config.toml
attn_scale = 0.177
seq_len = 1024
dataset = "wikipedia_en"
MLP neurons of a small language model. Each row is named by its layer, matrix (gate and up: input weights; down: output weights) and neuron, and shows model dimensions 128-255. Each number is 500 + 50 x the weight over its row's rms, rounded and kept within 0 to 999. Numbers have three digits each. A neuron's up and down rows have the sign that makes its largest values positive.
After each neuron's rows, "fires on" lists the tokens most often at its 100 highest values on Wikipedia text that the model never trained on; "fires after" lists the tokens most often just before its 100 highest values on Wikipedia text that the model never trained on.

L4.gate1233:454496517467483560546531452430569457564461419502610455552509524417542387519393488540578573405563474407393548441492467484440598466436446398539458480609484459474426464495521490458473504566504546475550481535576538552426591579493522471478522562424562555605526520540524480489417465543582494439468334495509493517427528496462514466554616549510509421469493448476508483410525493531454513492518
L4.up1233:512446512441541493460562528569473412500401440541552401514497462497476439481517496499540560339577558478365494471523478422462481491474498476434521486516459384487477517486540458473452550529512471570549581551561477464444540504536518515495639515406491437581503560516495481515483525443532496452542426537458605502400486519439518440524517490496544490528447484454544598482449553430534398523527
L4.down1233:548538431576510432509477551469521450482462448446496467505505468575527570547498500517466486476587526510524518460551546491497514521500466542636514566415500557485539501434539478449439543552537611546526516533562507489471444468444409605528481457551456501540469506511431567538456509459443619478520444467490527478443593482526391478570444481516470585495518486540544493521469409389474469476523
fires on: "ou", "s", "re", "h", "ra"
fires after: " D", " v", " d", " H", "h", " cl"

L2.gate1662:529512424428426593514455569574503458564474443471462591496483481476532546502547471502418476561508450520517519480509486456530467477471478523436542534540457489369534455379488454455561464492447561442438416565623440453466481406417571450466545436479525556482540511474485461568519456454577482529533556483527456475530467563548422461457501467561557381549458474452650462402536487419499455547489
L2.up1662:522509438555554554477507537568530443401445472568602570448612551526460559494507514512515510588609507453442484507490589446498538480514481413515501508454529468487487529496571562447458512503443550525487534448412505458527476578584515459540469466500495528532474558516534531551515532512551524529485521480530526489543507392516461458494490546477543489467566566564472518471580612544490437613354
L2.down1662:549475533590419578502459497502450474511412463491517563489372490478398474585494487495537474514418427471503374487501514487564516559476450538499499535488443482492575456548445521517570564494470478509532498518523521476518425457534502466524341527561461436546476504551452383431463527548501601466623534488423540453494486547512494563501519481469490517430577446513590419435583590521547553501557
fires on: "ar", "ash", "arn", "ing", "ok", "her"
fires after: " sp", " W", " he", " w", " Sh", " Ind"

L2.gate952:498482475540509543525428592614459543433472465496486618501442592436381500489442545553428496413391459537450601469539597514564513456519466529574537425556501467521470418472527499561426429441529481447512604525580460582471564466517521565451575524507502492453548499462537461497433408458483522568472439471478528480563509551499503430548421570454523423540515638474504550460549518482333579538482
L2.up952:519462486536496428497539439481533510503676537590474503533511458510472485389585459403452566474449473512481468509440510522519510514469505511473476416452574477554556528600473446438531518531483528605473444504491516596613608571531549463510390474423487543406601446577569523503446503582534472565430587605573520514535478392462575504555525556427497470470553581539598542498454501517479404585560
L2.down952:493510503533470415562485481577520494541560465548481532483462514543479475456493444490542483515455521589519471510510452455422460511498577431519399421492463463531520515496398465543561538567526508514502422494473523520511557650509583561495518498488433556437494497530547461514472512639427392479494452566425451489572519420400539576564503496474491485499531541501451542477477516427562506483541
fires on: "d", "l", "y", "s", "stit"
fires after: "-", " (", " \"", " sub"

L2.gate517:541411421524566373443488520499497511606483564594469601491519585517456525523445589489492655537503479544562509504498547503507544499485561416562515342495482543455542474518462475513527445466555514476537539503488534539542475482501545550458443588553426481476508461611499470462489565547487504587530517636421439573444542464470525510546501471501569338394537578500446482460505466554412505538510
L2.up517:445513510477533577493505493414521455541500515489511539453515537434584498546473529538392514499494611475529502518467469503585540448561430504480494480533513524483451469636412467526543417597473490472397506551508474592528524575476656522509499480497459499463493470496533481406594502529573551559439581459464391590449493544504575517451492547496498541444478464509533504476556479460527544457509
L2.down517:477392510470557410408547498491496549488482546534477609572533435505470485505440416393556533548540551483487533508515405500459427563469541504510547505576425432512518572532469557528571528474488518458537490521502473496512680470482532490470457475535514494471428519486487525410557499473475522499470519562437511574579434479519601496550521526467408456548467604450551493528520556565481595436522
fires on: "g", "y", "w", "e", "d", "in"
fires after: "-", " (", " \"", "."

L2.gate1149:467482468520567417528479480465504508556455508568450535373447496514486531548497471528447485537453524483459444452575464519417523556484478524539439488450433515463421584450494439528442494493498488478487508552460531520473578508462552572485475497516546497527441383497588474456443508552506466487472475541519516619538475435387522547491473464478490448482513560531601549411482554480467532470446
L2.up1149:474495502476559471469559578489561496481492561474402459522498416514502507450421523413380466585520427476547428447465516574483423546501510517507521494522516493496541522552520421488499493443450435519528509544455469493496437481432508579390553409479441462538513553484484537486441503421486520585555474573472515546514516536475455470550437435448563550471421449505370538512511515583537515456450
L2.down1149:608535537488557435505471525471516501446537449528500542432530466634491511514482519529494495599492469451518539578475522502487545550431539518509531476446407564512519535570439529443534535532410464525498414386483562495405663565530538516511518462536559479422487489511528514531604583518467506455552516527486491474498525392559428469423558494538389446536483557541622547476495528442591455504501
fires on: "a", "an", "r", "at", "if", "ional"
fires after: "ac", " (", "-", " \"", " spec"

L4.gate142:494410604563474481448626567488483542461564457544503487580509546418370500429531456558582623469518533665448550552555480523531490504566418494489549596458485479421406474427436459551535429495522439521541490525540521582562494504506481486515433560534407526546514490584469487495541506495485515502589545518502506587437516484500517566500585558501534437469592498468492537508460521515478460518511
L4.up142:465487512484494474476543504579446502476479510502426409414521469617509474511481529423571531471563507497452631502530564520463484637465578534508552524526466398620449521424429478481512536554434460504433459480524443624575481480403525537466489473488554480462479465522445526592458534537519529508521586413470502411475496527468545529480529535533542550401535509566476374586494537504472565474547
L4.down142:451556419590442488462443564449491499544494518468479528513475522550495529543475518418518523445464491544557564457560499417507550520490604507491559456557577468521574523529418562508431511500519481577413533530542536557532461501465446420496505474524510539434383443486462578417463461533520557462484540399483468464432523546532435529574509474367476492527609456474514491564494562555495533412398
fires on: "ans", "ic", "ight", "y", "le", "er"
fires after: " m", " f", " ob", " M", " dep", " p"

L2.gate275:516458508558478506518483528480499473488447423528495488495521445479543559544573479539477485498491526552496535511484505449547476422520525527529474417515501497371477427474535501493408551392560460459514404535576459485407456573503470678513474489531520544549524500532444516538475457549541454505497372524470513548466555510530536540511463537523467524539333555581490436438466448474536480607539
L2.up275:492594530477536445564421493458437594532498562456525484502556504535512542524521504434527547559500575558511506517518501547557574521412488402547496548523411448523524433477428532514467501583435532458498537536449450537573589616483459492433520474538559502373538582438492485551454544476553544488476527484531470495527450478446474488670479442476531505567546452528584389417364513487473483568494
L2.down275:470610450505441457546530423551562534519416537565484483436491430504520574532580495479537499522546530522503494464487508396502508450551493526511392513508471437437440522448440398434436553498554508575453440487531466569493525510534522478467477483522427460400524476470497581461479535494537454549472442537436454497599447472460479490515604415525431462534493486535528477381564544499467361559481
fires on: "or", "ite", "ood", "at", "ast"
fires after: " w", " wh", " W", " B", " |", " Th"

L2.gate433:454496506467498452407528625463550407515572572513474537467542506471457500500531473525511482467507498438445479550499428500447555503460529471508478411559563500445622494523576475472567510490577491472448517515395460554436526570514439565562411513418440464534460529470488454580507475422564486568614557517515504561478509513465583613528499514532484485466468537532457539474374517508409507402558
L2.up433:474474524442483458551507551465481453590517499432447488463426530500508530514469557559589597491520429574491534517436448371526497578495466523511485477506509485566450483527452481497561530487572505455469459622453528523436542504408490547498399529567461475545431494434517508483509494574512561579540476481486507486490508461493554404409500550483504479526521456466476457458468476495512520548573
L2.down433:456527520483626510419470488452513448527526526543419529396444500490537395507426446571540449503539496407461505443539513496411537500472422411470557444520508475439525492533433609526628581528532525556512497540469500505502503585542521442526489537594518486456524510433563501496601434546528556504517479541593553555447477449537580586435522552514459412407560556471458492561521512466467496448560
fires on: "e", "r", "om", "s", "in", "qu"
fires after: " I", " F", " f", " wh", "i", " k"

L2.gate1406:499599549478517470502510539394411430537481534463481517518566494518482534478431521491497561463486518418495601471423472399508433531548492543486469461529557471440423528506471473539466515500507540573554410434448411465553561477475480510530470597512519505565469530424548538581474485466469409547457556516523521492523515499480568517549513488461616488562552519555527445575522488511465469533416
L2.up1406:490551428678527600572522467517494523421532571487514476525515552481470540531532539515445514454442472502616423478540490496509483383447578482553434536514564511551505582484497574587544543564472493485420525492497479458499431477519533503575550567524549431451503615437584511434454543497557575556559482514473433504473537512476493487538575445528453447530557518548572636537489492466441543334547
L2.down1406:433459515448540459477473529527494540460502499524512508513556546528545569599540476476485448592414531505466533499515456472433479522489476562531534536485523514521496494500428520526482423550559466478476487490516521462534524455492564502544530528543488526526525545394508555478535593472468547373607499461434446504408551411515515519430630476568491499493453532486525577552450403517519496547544
fires on: "le", "us", "ical", "se", "que", "q"
fires after: "ens", "s", "os", "us", "er"

L2.gate1968:421593572441484501482442528504431445502528491445484607530415480499572572544456510502522491508503471448468464435559411466510509542432426575513468507552451563412449502408509542475523530476462552442518478382585545449505535542469528426476579499418514541500479456453509472502491526404563461418528407464432471511509488441471499527562512587579561474472481490453503525524583486543387541565444
L2.up1968:552501530530453527399555363475568543533525480472465519449492542519511526486532633528447456554494484434526511471472505509579497535498567541384513491587545486450529516515550552558509480484520465501488463515508515437491541485576458473424562505445556506480491502397450549483502519462485473554533500538481551560480465494385510490404586559497542380504546547473458489526466497490592471482458
L2.down1968:536556485543540376529496492522466564517501544494549466549497557401553523408450464499557518477519520591420514358559480452514478551468510436444506475543547479526509426455561472547543523535471458469478453500602521441507327487526514557612505526561494566539472536517477424493617543591522392524421590561486450537505464503486517566470536525518500513516560498473541428583540501540598479436400
fires on: "as", "ort", "ia", " mi", "ina", "ign"
fires after: "ex", "ans", "a", " sp", " As", "c"

L2.gate1623:497528411535537456511468476485498571511504540474459512495483534489529467507508457606447490549527492499431566432455457582536465466580466416617593507472545544568550443498504501560468475526478546414572583516568522509445538553516495432529459522457464524498506491533506460515469448458461494506464444406518464498492516487558558419529463548521546453459446539491499520488475495449487488532562
L2.up1623:498471544498504500450492583455594511491554539397522564476601511449477422517541497585501629553567543449449492509484478529507487514562433447495485480472546532543515421550500396441472573521506491500499442551481520575510577482460547517474437510548423458560448427524513503484605450490513537454572513497576509674489491553478566532517439473443468563473568504480492561621481449555472523483445
L2.down1623:514543514481347495448536485442652465498515526619541511476487521543465448527520453470508507479552514494498425577474503557510412499568461557426459438504569537420564541488468489500521499500567442563534539483483569602545578519446486422580549485477409509516462442478471435404471534411422449492477359431509581564513474547616588585536526511493475522530487526540503475569455470622512523410499
fires on: "w", "it", "augh", "t", " 2007"
fires after: "-", " (", " \"", " e", " d"

L4.gate980:531513511500485561548488413434461512565483460507496498592479476510439530518417425406473520488540488583470579449512513548499598495438526468481588533444453562489485511466455541489550469398482465488464385525534495542375537574523580388510407448549536513509481389568456482461512486595465508508515463504448444504454506484393574540530499585547494469512436465578518555544506476457427554531466
L4.up980:550520512468549500448487587477490649524490427490517369408605565529530474515489483469441388526536531508466528561461551507506510545420481536484489526476445480541432512574497508472506478434499420560519565543483523484510496664517530542491426511442440435438504538471554549536398527562483457553485480507549517472445517534468538417525420545462459534596493572581464451449452420454490455504449
L4.down980:547433541456489597502502523500592604501477446494383462484536589511474453575532469517475385451479483496483460586518500493417577534528577581552494455576441460491515466622519519462504519483490504564517512616477582460495509511474403513453537440558440552484582542558603490498467530493409494598534512586508557429417454597483491455573473508451550556530573479483434504556506432473527616438471
fires on: "b", "F", "ib", "f", "ud"
fires after: " D", " b", " d", " Bar", " B", " dif"

L4.gate541:554502561546586532514544472439525470472413492470595474450440469382519431504411482513561482449515471533458500427619473420513416528498553391539407549444499521563461441508520416505588486622560552541527457574525528527478580533453505439469366534485493554468509519497423517486530440512544514397419506470514487587514514544551476594489515539437462426472499531431494492506509468528485499458484
L4.up541:454460453449390515420439483502495508580567585521499513416443517485560496537510588561393473481508428443470496452513512434528464504473449481416521509519526508547525533559491465412496540493459382503499462576414493469476526452532490530447457519511449506535497471555455588537574552550480510569557575548463500467478477422504549528458497518464491527449507530461506419574431571532377590429505
L4.down541:518402452481519514544532544516410496566519448490447540516549466505490498462475521409529539442435427442478520628549424499535572483560480471506488432488493521506466534563453514437519491487458459426536539474505467440531603492494533428576531419531484507521472631410523470557479457413436565490528552453496519447468474625496479508516555415497564510475461489473433436488514649533490509464497
fires on: "em", "ic", "al", "ian", "er", "ai"
fires after: " M", " J", " m", " C", " G", " K"